config.yaml
num_hidden_layers: 8
hidden_size: 768
num_attention_heads: 12
num_key_value_heads: 12
head_dim: 64
intermediate_size: 3072
vocab_size: 49299
hidden_act: "geglu"
norm: "rmsnorm"
norm_place: "pre"
norm_eps: 1e-06
positions: "rope"
rope_theta: 10000.0
rope_fraction: 1.0
qk_norm: false
attn_scale: 0.125
bias: "none"
tie_word_embeddings: false
parallel_block: false
init: "uniform"
init_std_qkv: 0.0139
init_std_o: 0.0
init_std_up: 0.0139
init_std_down: 0.0
optimizer: "adamw"
learning_rate: 0.000785
beta1: 0.9
beta2: 0.95
weight_decay: 0.47
lr_head: 0.00731
max_grad_norm: 0.5
warmup_steps: 344
schedule: "wsd"
decay_fraction: 0.62
decay_shape: "linear"
final_lr_fraction: 0.0
batch_tokens: 262144
max_seq_len: 2048
doc_mask: false
train_tokens: 907500000
max_steps: 3462
dataset: "wikipedia_en"
MLP neurons of a small language model. Each row is named by its layer, matrix (gate and up: input weights) and neuron, and shows model dimensions 64-319. Each number is 128 + 32 x the weight over its row's rms, rounded and kept within 0 to 255. Numbers have three digits each. A neuron's up and down rows have the sign that makes its largest values positive.
Before each neuron's rows, "fires after" lists the tokens most often just before its 100 highest values on Wikipedia text that the model never trained on.

fires after: " the", " |", "|", " \"S"
L4.gate2867:131144047126161206072105147093168139128135107114089128155121080084042085169192137132155110140150145204140185148079144130105126115179141141202144094098177154157150099149071152120137089124062125079137123126130154139175180153135119165109106125102182153087176132128108150133163107114115084145119202159153163126135154108118075086120155114103113128103167126171140130158137115157095081106197151138087063141123088169128138128186082127102166155129139141149079140140044158143194036198165146145130113147110168118114117130156164141145184165121086117111098140116080106168163104132164148115116109193103080135097075146142098104148119130094097155115114095143112090070187131115115115137123055116135153134159076100164184135149100175096086110159080149198109133122160143100099099109120168
L4.up2867:128121100127153166149098117118154099090212106153106112111131150143154168122097136124182173158183127168074108159115090124117094112105083111136126107137070114182077083157123168155129163114156134099048100051107116083134116096167132099087151150123193170124132160085089172142125180221172129134077145150126120187111114073153115120151157171137169103162092081152165098166106071176155049119088151111151068106159147144114144144127126108153087139123112136130086157160140139138172210116150131115110170177133101083112133199139127167111137098095163134101116138143127156132101169135031124172146070120108097092068167122124133089145047124150126148116172115175179116193131138143099113138134157074172149082129099110149126156138098119139158104094155129150153111136116135181152149096110136

fires after: " was", " is", " been", " were", " are", " be"
L4.gate2669:070126128139105140130068157148182175141138131193103137104083129114195162120117123182131190146135097146146153180137179128123158120153087084156168153143155175128185148145106129145081141150133161167107118110103104129114138139134115131077107066139093150125098194171092144181150147106160167124169139205093152166170142145083061099130152123161126092090142095147159068086097066168117154126129198099104157171145218103114113107122154097123158127110153106149092107075087128108071151099122146129119147074157076122145166167108064182228091148111143144108117150076143035136178069148104184141069119108156167129086160172119140093125098058173090155117175102137123148176152102072131206120097094060122105157185119099105124127114103159119135066178079199140083036091128132104133128058161146
L4.up2669:112165076082176112145101154083115116111140085141137149183162099087103155112138156103089130169128126087125133078129170095131102166089135090077163169169185121073098104163161134103129128129144133146071119095133077074127112168084135119089115133093185149132104113120169127113137126170136136187125136106117151134127134154075142046096147111149104124058125062191168108162122145174117074095152189120166080139206132181098123115053137140125121117163156131114113129145144142138166120121150153162167165214191110168139052034147169178204119147156099096096141164139097120096096137117143131170158146154150159139120206108100107130141094105105116073110104116146130127106145190126101161081117162105112075106177085169139070097122103123072151063160087110062075163136162133138171121125148108

fires after: " |", " (Lab"
L4.gate2512:208110056168129104166129114052103104061081107130160112140131138110127092070172139167192116130125162185170141118154082148139119083126162076122102183148106198084120113138142098145115150099099143101083107122140084124104192136110073120080099118111109174142135166078142135067144213167149099146151178102075134167159114086139075151129137160100111163091130139111162121117074113167113145184128085096158110150099123133112122100095095184116133187180175144102129127120114194145155149139096096145120142139117129166131130057098113071169122125068137144118151172136068103086134132174131197192100135172143130159113162123114143083197147107135103123162108155154163114111102186142106145132136059102118104116134114142115129080112096123152088155175122177168142114132141094166204116063164118
L4.up2512:154119111158154062130161160164062197077096129089165196102139121152117104141088150104122075114129100156100157123035118123189161123110099120174184077156073139149174107082144164121131148113124101118136149190169128164095069120165182123190161105168168112171161130100124165108080122062130177132178146104138120150055149084099142121103097166096173119140114090155130139057142125136110105145158092139140107156174127126114123072134173094129097093155117108104116103182132107125161132129114145101210110168087117075066146147140089119136077133184092167129143122153142115138143169148126163098107120044113066123146110144106206132112159164150086125176110134166132153073118090138118097103086070168128155116191091110097102138115102158077100134143125090109140124099091133166132090102079125

fires after: "\n", "-", " |"
L4.gate266:156130125189154132073173161095112183105083128141165153107122100121137157163157198180042113108208131174102137120094137109122122143112207109154149145137057150089161158103139100164122149204128127131134150148080145109080112157132157095155100118087174173153072146152170174101114109122134150124127132126126130206119109091117155128102144159134073178116118119142136143164098103184120129117181131123126121132073117135132177153106073139110161082095127121102091122135112130162062108090120159132126184104112137094117086184168103178129155196134073096086064196105157077170120109164152095147081156162157146116147140091133164130199125173103129052169096178097094118112135157175179153118094104120133123095104147187118183135203108146170154148154127100151135133124161107122139123122137081
L4.up266:157117150155149138111107151092121112134136129182151145080105142158141097101104134174147103095156149179122095109155123152097148117106150118105153142124098165152113087131185068182117126159133125126105181100164106120097142132125172127140126079086120079117083129185161161129134126158159114145140132129065134141183194151185145073160099160185154191114113045150105194127048115135099153143126144141131164130111102176094123089136122118155095127116125058111104126141153155165126114158142182174162156164154136162086115124115137169172109129147072187094051188090080084132083141136142080129140198167138123121135165137083120110135125196143125090175105134137152080109152098151130122109100089169198090115124145152082109126150077137136124153124065129077190141092095160141115166109135134

fires after: " |", " a", "\n", " Total", "\""
L4.gate1609:177131066189168128162075200165108169107126089069182145162181123141121113159177172141123092096155112157164189107162084174122150170120185152129096123090057115097151096089136125133181148097084134179145138114131106116128111119195121109089107104168130140129151081158126136094101130093068128142199098194131145104135161129104116141065139135091157147118156133119121121145064166176069086102123118129134081173141132155135125116141106150088099113060147183182063111134139177139167113186156214097099092137116123105130080153116079162152133144106093112132107148139148059134134137129129187113164085126117170104102185102169155109125081142146142116175190166150115117075149155148137084113085107121139118113147110121128078132121131144140185062088081175067155090134125178103150117086097097
L4.up1609:120127120143119085154131180168124141118117150154180081121140121114125088120130178125140142108153135083129108132098152062091117188139137159164132149141147116109114158087141117157163093146107071128144169071185131089069137122129151137127091103142162020122132149151156165138053150081119130151136130122176142126143116119161150155125085103144131096116125087098147130163132161171137147046092181121065140189097157163088143154110177103093140087091132122107087107193074103107093130123141128085102080143137113086101120135120104150109122124103128158129106175061198110116146129120118143145111169116114086072098092135091122124175060118067125101118146115081107152101175074099140112088121127096130112068111128164144111133113191105137076152133164126169162150073110141107165137159189096

fires after: " the", " a"
L4.gate1635:102187120118120140161191113085135155138094103118104129138145061093146135128179101120072093089193180176137062168181150091128106179133120099162175210122139112109092187151100075165088114106085094164144112137110115112097097088177125124168135122145171140123167093127098115141138086138116140117050194114178142159106093153111147131140119110130102082113148198095169124131138124174149154141149121038194085181101099167140166132132128131133142110168174208123109122116135147163104111098201092102134141174133119119162089091130153130148130141157052095085131164151148128155152083081124161125146116114077072156127138081109113162157122147101074136124132079119119183081162146150103124141134108130147143158175084122195115109128104064100133102199201160150118133104098086133170160118144139
L4.up1635:192118095160121129170073128130145135086134139119116111120143175128148140086128118120181127206131119148146117167078138163162133169103107066135122122064140174119139124086173145133177162122175138102137147138134119084139160171154179142140125085077134073127132133080224127066186123135131148187141149156129111129089126103092126100139123044155135151112051204165165114176123107110123115151048168142078119118107127097162110162074170130132111071160122124127194191151088182154159113124142091142096136130129098108088127186191119076126144103119100136141044114112090071169122103170131204116151138181099123109138075101113128109156079155095089106116116122095159064166100090128126159150189144128091129084119201163127120182162104142144162080111113148156137086109106148162069106124136122

fires after: " |", " where", " who"
L4.gate1557:090144105144110176086121083134160135166158120097092087150159125118094099131168115217124144180106088148048188191143120098171123167116144085143152139155121140166117116119136151157118150106124131141152081057122151126146124141142160187148129146129116065148102110097089132104137080070128113169170188158082089152184133140126101145100170159122106126139130166168111130122185149111119119149111099051049124130099174151150127132161151164081127124084142120057069124099107187102173124174136164114142127103125111145114199134122126128105157153163115159115100113132130121104135121151129058098115100159077115075157069104143141095114167124096139178112099133134122108119128100170106034140099126127127113146121145054112086095098077156112117149143142106130125144091121130106160120111131106
L4.up1557:160165156137131069137165130123127145184072114165105058219148158103082130130088138110170133147107145117124076101143119230144113155078129129091063121135114161151096085107146157083164140172122129170068125178137170086121127114149129170027141112120120116146101105102112137142095126153154130127090149173137148172157095178141154124192154176170093176141168118053151124117110180172128140088099119103137160155182121180115131108126089125205113138156148123109100108108133122136142054079156111122191156189155118020104127128135097134093098138153076153131118126150149113127100121139106189150134070162116206192115166110133138117159126121108151126168130085118117108067153173062161143121151064145072145144147155131136129185158155103174162117114145093091132092128141093117090124148167115

fires after: " the", " The", " a"
L4.gate2440:189145105119150137117156192115116180127105150108148133104164070121148133126128086104129166175117086178086127102139122121149126090152104098095122112089134210076169157156081056094098105155184131177191125110187107121068197126102124127133071141202114152116129101175194138119097098079170088111123184099136096128106079155067083115138155099133051077124131171141187123139154099158178179133133124129119158122131124153107125073154087103119147071176142140163154129136088139136124117128142128160127061062137136111120108097112150107124113110141044129131078149087111187129184040106175124121136147131134126132089097173073156101139149110161148104149100124082116181120117141132157138120134124105114115136115080104178088094159119163144037101164087140114128131169089105078076132124114033
L4.up2440:138151121149146132118156177136157095123098113116151034161063139131144119066097156121135111163116084092142135113109106134170146155100140096122123134095135088082193106096138104103079171087125185128103202159164119086137174126149115126219144129123081080074140096095115113130118075082166200122170122154171094134137199105084111112138150091119124186134109130054135096160101124121099108092133156134067110138159129131170199120116108133095179125117136140073140097110120151093142140180075155095146112150099140178085190136128108168149137108132162163057175121125184157134108112135161140090209198130150100111105077103186111150137104159186071121121103169127163151157136098114172118138148202113097125088146168182115142121157144154140104151136095126116147151121109151132132185094138170

fires after: " the", "\n", " W", " adhes", " Final"
L4.gate2426:127132067112164184117136084096136113044091138143090113159152112125134145113142113114119165169131137130194145140134154127130110167154116114131082160184088131157097073114110105150162156136166128124134107139122123167091101137136133158168156084158158142153098129171084119106139100126091151176125126174214113114143142179071157088124092079055105095152119135113092070169124170161145117163133096167166104134154094091149106122128118149134155120160159113129153163093179110188120185140128172093104120189114129141060119116124127123143098175148152089114149119106140155128131164123110100067139131110082165127070052107089077147095105146145106108115132123150061156190121125160153159167129138066165069115156074175175121075131087207124107132156185112138113138114159179149098144140137143
L4.up2426:116111161089127158103136161131127112143118160157169167096171188123111180085155128099207099133118078024152077120051161158104122174107140051118152145143094170131148089133169111092114122122174163084138162125094119208112145086108179148125140102144165135136145119120167128148117109089129124160089136120134142207151105103140138122172115119153138151112097103168094145139108108108109146142099120164122138140154111162106199133082153170073154126135118154120148239161203122140170120081121112080119050138165128184159103119100134117162120099169156163112123113126167094130103081094152129096133126148178141142099132069168115140140118158133113093139079117114078144158133074149134153150096114138149109153127129127109181170087089168113150111113127132104089088069045120175061111098154125

fires after: "|", " |", "\n"
L4.gate2182:138121030123073176112173102085092116100124174099120052124204147104097110103133106162180111148117221105111130174129050131110126082086077109164161170159141143124096150104122181108141138171118165176135104166174051061071130073120149153140099134108129115166165093130113166052116158191190165151123185127083124113137154120143124125122106077193135085147100126091107161145100160082119153115106077158112155158117124142141141104102122166067138112109168154112070107144112168133176169177100111093111131148131136149139160128141123149121187138109107158167108080108096141072165139085136136120146151136082132109066093128098142083141114174112075144112117143113168095149123142183128133080116103173155148141150152159133121125079085120144096109207108152127107064093091121147160124097160151
L4.up2182:160110142198136113116156207127168126157101094094116129189174131107163182125132158134143137148119078134162122143114113207187146131138090132089152167143144059188158162110115113098091172122156114071096094115087070074170098124139138119108113135063129123102088121115153122132091169111133072081110167160159099145142055133132075117078129011152133151164148146101111088156131093136144058133125133150094084198111098149141130109133110135158121078112138193148113152157172043115151086133218118094154139102114108131140130102137103154113127102092076171178076131176085102125131079172121124099105114082103115170129150047123163130154127122096142113112177070159129146128108123143121108146155132096137051110078103129145136135113126153191124137141185106093165156152140117140114108167129135

fires after: " in", " the", " In", "In", " to"
L4.gate2174:141130106151112113169153140133170148090083132147129169128148127100138140161160146121068128128095143176153160129156108143140095134108132177139149072115092067151162114164162139103113133136134149172104114097100151161170135134164161096157117166151155187075107133107096127141052132110089100085093159124113090166115102117137154105121081099091116116090139159107149072131130130182157142147204148102122175084065147116113101136100159198148153237130146158155056137169110137102107160105153088140100189133119087122160175156087137166088148129110080163145133168102159147141101031105135126150112138130106141178122157089048085135154132148148115157144099115098110084072196117138158137162135103117113121103153145189117150155134138193120142139154115141205096115129097115150193194147122118
L4.up2174:156138105170119116191136095135127078082078043118137154152149206140146154104121181134117129146085076094107130107126132131149098146152060138151132114094155119141112162126134102122084187112147140071141098107073140169196141125117098112138096154089161164110130173137147177130143161151154081113129133107101105090177111107109124125100065124139131120077144194127155101099139080210178138154115149090132170119163145124091155181087191121202144164141122089156105109143114091122141197124171107118107151134093109070154093105066160124083145056104141133145133149135095125150131080079157121113111079143129119105171149108103070099129145139096187148149114124160073095168116127181161130138116124082154127111129147132089137097147123149099101069113151201146117147129107085168124156146098177

fires after: " the", " The"
L4.gate1361:114124184132117141155173124164110140131114150052163106141148066119090097097152165172117133120132188139043121131128121098181135119196176073124169132116088173062090110132103051103172121136134136155131123105174084178082115113146077134121168141091138082123107136148140176080059167101186146088134153109058112116148119155153159094144154171052179061131106146087100163134113180144141096115104167097116159107109082159154133129146176119106151156087142099102134122164083107186145117120126135092100195164113067130094101128155117103194161105063094232141072106142142141169163085073100163045124138089119144105129122069094100118238186099177161148136119130141121149101153075167127124194100110145178118138156151135117125130112135097156077156128166134101171107115109139140116146109204084
L4.up1361:095186181154103161181106091147142058108129132075114045159126153104122108177141124115075097095128162105207222187137103108147152155102099129125134099105150111129160092065158089138145148096123140096065137177130118137130157126162100193135098152140159171111142100136116170189157179137149172086159094144202103144162139133119196078129169099165104152160140118140073091187099119120087106091139152111164146149146102074202109125078187150148176072132130132123153152149134150187157143136132093185077123141129173190115143171158106131080102103108155151119092108155137179152120119162114089108148150059123126115136116103084116164130114188192095191146218238161124094127118129127138174118135146168085070085097156173111135148092050133106122143129151136106104151150107147173133161154119138

fires after: " in", " of", " that", " same", " the", " this"
L4.gate2016:128126132129115206091172094138148149128102123130127144144104149149103067176098086097115127162098158153104177138102110167108109094119130166132108093095154126127154140124139137146052184124095137161139105156094142179102148113148140152181051101109151150113078111106117117126153073144168140053123130060129116124124121072147080091118154106167121168093136110083139113134117167143159127122123127120141156179134091125167110098125165099125143095176158126089144069092101103125146141075106164069158105123129182124128096114102108088113145140103105067147151137092128151141119170096113078143133157115090109129107114178097129127113146130186120140177122178149132130090080136155153179132126117123132151146055188148161119181166060134151108165157152081148085145137157078166111155136105110
L4.up2016:126190163166105132131110172127192116021121083122109092136185120137152104166167098089108150156132141099128093148102060111160098097161129192173102122133188154168124064138107127125054069108108135149115133081139086139137136118114119152118092136123163161051126155154153102171071134149109123139108132110138113092161162081099108126156143153038144179088153169170157101129112156129131103090141104122140136133125135115100139065123148099098114151146134109157125099165179101163173140167120149111101064174123159064108102122114108124105125178142193108106107113137081164205137106109127149168142102150109088088154171105123099132175124211128150137135146112164173096125145145116119125184121155134163124160131110137153127142108121150118125129105139149130187139132120183130197149124114121

fires after: " the", "\n", " The"
L4.gate1325:124189112156169153152074143108160170043143105106094147070143163046151144081132113108143107209158099162142144159102130087141144137128121067132118138088126137093201085160133102084154196081150173078119107115154076100123140137149135181089095116166148140133122180088137160163090156106137170173116181145112156164127138172185120117096141063131106125112124116122093135217121107111105102133140153151140181191093106116173157132129092134095154125167158113131108152114111108068141104146116139098163098203142148123135109169085120156180128070068130092120125033150163159098149158165095106078153112125097101070084135089114109131097092176118092114167180163183144134160127118132137095168133146153129158167112145126113208122104126142150096105126110142155133084066123124185103143062121168
L4.up1325:107089135088162148092169129147159099108170233109123078153122133100066161098108102099110103149098072125121119176167118096127133146180178141138140154115123153104099107082101130119184188113143142129153147164126110083142125125105132132160074139111145106128129161137153096141142107099171169151181125142116164205091126117121126154119176131128147127151100107106056180127161121119135090095164116154072140126072077071135095118185145081086129112182118118135150120143143159165163152187128192085097159164199113087110138191114168141108148150138079135080112124159102094174103126159086089138108097090156198073187111077115132100130149093058066120114094149104078161107114163132120124136141117131149122157157148167105126111145179065159135037139152176144100135130191178138119113125147129

fires after: " |", " +"
L4.gate1085:130170112141164130071108174109138131126116145104098136143154116116120104080145106125082147155154128125120115098171096147096113090152112170137165128192119132140180158157131157117170094150095214120141145161099103128149088122139098169169115077114145142131122104118080150139128112149221129138146092148146197122135158116125154130104115182054107170151093166115131161158128167166125138143128136062242141144052130199177152067084145114130131061116158192175110042133154123104111160155189150110197091107127188140147082131114085099148108113154113127100169117138092138096113160119114158125187134098103220094086063097055180108107092182160108162110101164148152103086110223135105125109100161094128103094143148130139160163090132136134148135142111149082111091147150151119094167121092141
L4.up1085:113112089103172113144079119080080114117133108129096072066134114153128111127136154102151152128119106166167104091175139108154094108132163071187104101109046098112105186169094128124150143096151150101158173116134150132133146141116097124146085152159123089048116165111123128093141098144068118163181057108150180160122170171104160162123115108128119158085146155156149116139141115122048164094109159095166124070101137120105147095166205079154082147114136105072115087158107095134063133129175128117150110112129138093151080116082126118103137167099089124111118193149098154106136137142186129092127112151110095104120125111174087086070122081171154135152119142119097115097151106124149159102149143119127149122158129141103089102132144159132090136159129156116148108094170124134090199152086085

fires after: " |", " W"
L4.gate1081:114128033124142115093184094126219134093163154097110142152156056167124092193153140138118135151151097213142159137127132119075104101142138099083136099210135173148113101127135133164134147144046138186099213100103158112163128179128155175151117094134125102135137139134156135124130137129096172121125211154148154081087141154085156120117116195091067148153148154111055177135148167107143127119187109124156130183114107160094137132119131124110088100114163111122085153117164160107164124111153161062118137153086143137177142155117109113070088159180172172107136095129145102111162108145102160107138105154129116134097057113139161122132121109089153116147124123098123095126122108159119106088119140121136120135128117129158098135122081106140122163159150155166163143161160164097152055096167101
L4.up1081:204173127163130150078046170167143141123153157134192112153114137148063145174140097145140114126120160141074142118128165110147124181123124150114080173057124091066152100100087179049150146160114149071142098151129146105125120114163116094150134147077142116109142140116136189136125149163171133099134116141093098214161103138122100140129151133162073095213162137110144057104145144172130146139108141155082049115163149089176119159096101128114118177065127117051135175154151098174092081188137147172119075160168157090117129127138138121118123115112098105153128174122198183157117112124159078177155114140126144099155137173133121099138118105201146062121184061151122150109175131159145125077192094144102134113102112155124148108110126131144116114116097141121115082165087119141100131043149197

fires after: " in", " In", " from", " to", " that"
L4.gate2681:133135151124125107113133147088130173122094160147129112088106157090131163144080128120120114126117162164123115182084131104151108091139111133142059073112124090180117128158201128107119131136125188098114112141096146145133072113212147133188103182139066125122102133198142099211097130161098172105101124159154115113120118139161141074096151105082096161099135138170102140087168081108137096180122063132116156121119180125102112096099080102134111187183134141127101076138089112123109157094180129147179092116067090133144093158071061153169177109049130055158133103130124179184096097100154090120129167090123129182128155111095148152149166064119155131120124194142162120113063142170144152151124165099117115083090161108174137110134090169076139080138142129183106166131191068111068172152090139
L4.up2681:104149119152127153154149135044121100088084124114100117144190182126062075137074077093142083200139118089117127130102119118146137125076106129185121155140144151147096088172116141095114085162107148106121110128105098158111167130178095120110091165151120179083139122140155116127115109102117134160130161168187157127106113093106100101139097186137147094100142158116148179150179157124170110122172124068191127149137133129094095138122143153133132130142172179148135126187124133096128170061130134180110088138112063107129117102136075178148174122118160125125132179148184210171203152101090111089113131123118203133110135120116147147121228150125154104136114145125166130099093105104085146140117094133159108112128063133145141096114147162168112115155117139119105173082134065118162127106137124

fires after: " the", " The", "The", "\n"
L4.gate1073:130124129103162202110159070060099094071117125125062193135096118144140117183127185127131058174138123143132104111094129107140131185122099112133132143114048101127166117120140151052097166062109136112120135135191107111143116151135079134128101145143144127123123079156138097083134093119129116095158142130180164113146160166182149116117153110165167084112106146099130132189117187155136135118115175164054126103081140108185092144104110111144151138137169130071073154128061144124145197126150118085086145200136076178103174142124072112121156081116085108126135113169143170124134117127104125072115162112100105124113104165090089093108131110177095099133081127101137106146076136168182143187151097139110084150134152215119124112129141152160115118145138172153095162131122111122105138127127067
L4.up1073:122081095081117158096123107113103100134127087138090150190167117134143129148134100066185137163130187131143151179141121133187104108133044123098079110140117120180122092134133161127125098137140215089119109073091123172118140131135158131079114168067175116106059077125069138137160150132168137105111149140145154134052141140128107061118159140179152087102132176128164151072157079114167221117120127198131125090097139100124184148025145087149137112126118124190137112131119148127189156116114144129147140172118153122110089146136089114075152144107191110151155193175139122142062131094125037116123170127143127144103163146159113150132142123087132057093092147131081168128132109218166180102192154120180120125115182122078157070114128128169096129111099098152106167128138172130065151159127153

fires after: " are", " is", " be", " was", " were", " been"
L4.gate2417:133170102157113159108062181117111091086180091143107121113109170087101130104098066129129074101211092161207092116084137116098115123140136043099053112109127131176097110130132126121160139106122205137127116097132127173118115208191105111073106138143108137165084150170101090130116072128142109110129102117146067133195166147148137083105126142121099136121151142184204179165141144092150085185153199156065136157140176098137149142164130165135174112124163149093088060132164112081148155153141119201182109137149033128144090115119098120111160154126123168117112101103122165119118130154184131159094085126170153148088163095086149142134172075145213097136131118167120090139094114136149169154063138149130080086091144111198088100110087167144139141175060095152123164178138114110090091138140124
L4.up2417:090163103112136140158124128142159160087170125103160150186092139151128092152108091144132075135139125126119114112057146148136133039147137090155118080091203116076080039106178057190179103091146114106115167148116121121146123101081125116110147086210097156108162158169138137112173107104083124121175143145187149104132140142120176174085165207159151182084190154166179154122089121109149099174138099151119151143125116149107158107149100116109138109190134091105064191141152118146157146172118110128184139087123124148139134112138107135119121134118153131102083134076123066125119046152140108137126171167135190091082130118122178121121187115124155130167133101130107093142126105121133148120086110148149113135173102141138106195100142180086117121139071048066098112174140147145099103146146130

fires after: " was", " be", " are", " is", " been", " were"
L4.gate1941:052146072122136120212130133126125133076113176088133120137121175099149126140112142118167098131119094165106161138134126162143158155190120157114145148113142151145081123113111101115122121113104184128111121134149091125112129133190124116144158166150083139144137092093130139138104179099087097109145108174157141230130110115078155118184123131137149167100107085174170125150161132098100124098118198114177170143124165110151109131115144179144143154136147135159100152118136084135143192166159115149155068119122065107135171122136126165062171118142099133153096211141121137131146114111193128116107059122140170115108142087103113078167128160132142162186112129120141113156113139169198127169147102098123063084180089185150118088122113127201157104192061094114098151156072150127101089129118080
L4.up1941:092105129132093105178040106157135121175143140171128127148126058115150148133153081199122135105117134135148147100056126139144091119115142110120076120142221188150108110157184133119158096125045169122097162163106132145167147127130159124073168119105106159147058162163157126072139096133073169114188133128171162127156123162152171067113148187113136151089139147118143077131063112138146076133057096122152163146164142099150088098126111115158110108207156118114095197161191125121119172086147133124172155101150138134157117124122125108165137129101123145114120111109174054101118101112063149121163104069159164139128160099134131138154168114127100137093113106116168133146127110154104114136133101145145117154126043159160074147095220119086128062106112122050145149077164161114119168143118184

fires after: " |", " Reserv", " Marine"
L4.gate2966:162153103167134165173116155133093167087106086162083124126099076125165084145039089156116141169166147183155128134122098127096087105124113117137126068162100108117098148164172176075137153113078139109101108159134113126114105133109141140154117074131055121125169075129163128124124196186133130182173188120138147122156176067125109141172147115068135114149140234104106077110115143144179144162145090148112162170080172157136053106136105125065120167107158147022041087120090086099137143072151109096186115111104109132146113151118112139115104133131151116133121082137132094082112097130082075093123130134053113108122060125124153156099153153106158136141032172119178144155158147112108117096130121107105094109092124134183119152132121094064164116113143105194145092157149127137121095139080183
L4.up2966:160144142142148103162135155121123148108144127138152160127154072137065158139099113186128149095140187108104054118126163065114114112144164136167183105133090120092170159143128203157193174165093123189174077106108152143061122124151136161141124045161135190130143156131089170148101147098107064165117137142131106120173118109131183152143126137103157099109114120089081107136118187160165104157168105146140190156173116153135178118072106102127078154136146117131091145100131135153188113130104094112065151098109118200076080124104160128187115164138120129085150182146133092105142057140157069130100134102179066170158145101124155162134135163102165142161088118108147036164120107114125150099153148096096146116165100175147113138100134071098126144121192114157142153076144135144214126152114108

fires after: " the", " The", " has", "|"
L4.gate1039:148125129137133145112175105155156137109148145134126087131076179118079103164066133134085089129115134169153145159175068121117112141076131138118117096130115115108105120122146108127160110161157107078109128129175098115092143125147131168139115135118125120135126103136176089129085152127088167157153154126190155093028105137119133130093155163119154126125136099116165119157088160168104098162120110163136160121165116202134090112187130142100116091148161206064121113123107116194166115126104193160066127141130138165143111151096118107140166127116104118127065103123117115102117175135133155119110130191059132139091163123077118101150124187090155149112106126074089086094121152152116153212151104129151101181100075131157132167193067062181101100151115092160037097117168141138104087140123102
L4.up1039:121180095158081073112161150110122133132040147130125127151160073164131142173144144100116145125152114097088197139148108163117098186110120064143123111151136165204097103098103113139145102140166139145129138146115109145046099129105094145122120169117142187085112090123139159155090158091051159093132111171150104163160069140137147051170140141193102140133133093077142101102096112115165138081145154096108120115158127159106125127098155156121129104064148149154118173061200120092150201166150126138129053141090110107071124128180122087109133167107181083164122202132089174177170151100101111149144142188128131176084151143113202092160170122123130127111104146172155135149084099148151117126145119128189129119083147100154123131071119078147128152126087198065162176114152141117145133116127056

fires after: " |", " first", " appointed"
L4.gate1158:158105152192184096135106115031113139058126058127156079052080125062132072101097080181106113114131139152119154101139097089130104098055169122130124135168098105126171154129169084099133161142186182123129131131148139116055107177148141138118125146125103107197115121158114125138151159165193089143138143136153146140154186107132106114148106166085071137142139165042122148147129169134094080163114143076151167173130134195194125107148159115157098111089172167112105125144111125145115170132133147162168168112116152124128127133152111132174131167113095157119089155146057127148080107108087170089126171137128128066115104119107138126120111146176124126127106160167136046114111107149138098070128118053108072105087111095100128151140118112081123133154176121155116080096156068148164161123151130
L4.up1158:150101118105160120144095096108093126124151096129137162145153061198117102117143073112114116129082116200121099103155112058176080179154122196166119099135088082132124141171110083104115206120125106142196102153060153101124117099172085095131060087053156106141143093140159127129159131116126170143179104071116154154155135125089160134144096156121194211084078175103079164088187143125123130106194108163146150142098091153115123111164138095102075112107111054141106142154178165138149100113093106162071082121119101051146173105135093137110123161109108161140069167173145148135088128111121093162123141120083163161173157147116183193106091141120033146132136112115175139117166090185133124132153128081153134130122124097154092081137156105129109147133046125118107115108067152134141134117129137

fires after: " |"
L4.gate638:201126146152130191135112124106102142090062105101091114175099134102139083130087152154129122106113185229100139116098135130082113147122169129108106141105052087087130169160139124162142139134138158157106169145183125167103092106191108093165162132117152163085101168119111159106089184114171105125100136185102073161153141116088130096198136125115127137162158108096149138116073172121079111141121110112167126132143134130129146058123123166111094113097175117021127083152084135091153091172132122093136154174187064088099109101120102113110138171092040128114127159129151118118108111149059187100129137112150148108102153142117110150144083118147151094107156145080168077131169080155099143114146096109075151110094151187118175086093155147073148096159092136126154125101100108175163157148136083
L4.up638:120156118118121117133163132161131166161128129075119088061168143129080157105149097161095177141082097113144125103103133063084126106126123070112118175119074121173176168129099053122179137125180137151111090127119109102123167121138201133107153162114171112088114104163140148145077083109090122145094168128158070158073069185141134115074127108141100085188119160150134171173190148177144122135116183105102084175144142096164158115140122133147105150107134137173054187125093116167143109102109128154095094030136131120144085128113053119103114103122104131103140133074101141119057148148092125143154077084149167090097118083121135070137101050141101111082042165154130176110079132163136102114131076152140136100122177110064113191125090152161193117126133158141058096101169131161157108112104136

fires after: " was", " is", " been", " be", " are"
L4.gate39:128203129176142126128084091079130124157140125185159059110094144111085161124104156139162134176167157094049155112102095082172160135095140077124134144146144121124143145059145185126166146118104138104127078063108113130048152126164078131101113136165112167129103111140123127088077172177177127104116122194141103118167121062078132136085172136131032081161162147078153112131183108135132149151131156073078142128058147096150180140107048113143107169124134132158129149125061109087127117075140117167148176101164122157134131147140114133171104134152123141061075110099197105101117133093103109102159142176084117085095090101053100112169155113149126113197098157118069150125098109105137114093109112103079118091144161120152124086122163101118107076174184056185048121146154117229074088113077113
L4.up39:115132140156132081138100138038130148138124155104163142116158095082092151136119129132157141112118149114120089129086147159160162167111195143081096101101121144059137176097203076214151165200116104151139138123155146142161176122194165148105160185159143140125095126134100105123189107149115063149099074160130162146173191114094156178085162124099117106110134077130146139129128162107182108144103142140122129086110127095141132128122096111174060130089136100094133127049122109138076100161136119068108120195110125170161155103128093216101122101056119129183124129114105095099073153114136157163135172109106123090141150098091144092098077156158175108097073168138159144167104111161157127114132140094114174079115083135126080063085069098121145091105141111111141167170118109154090124148152133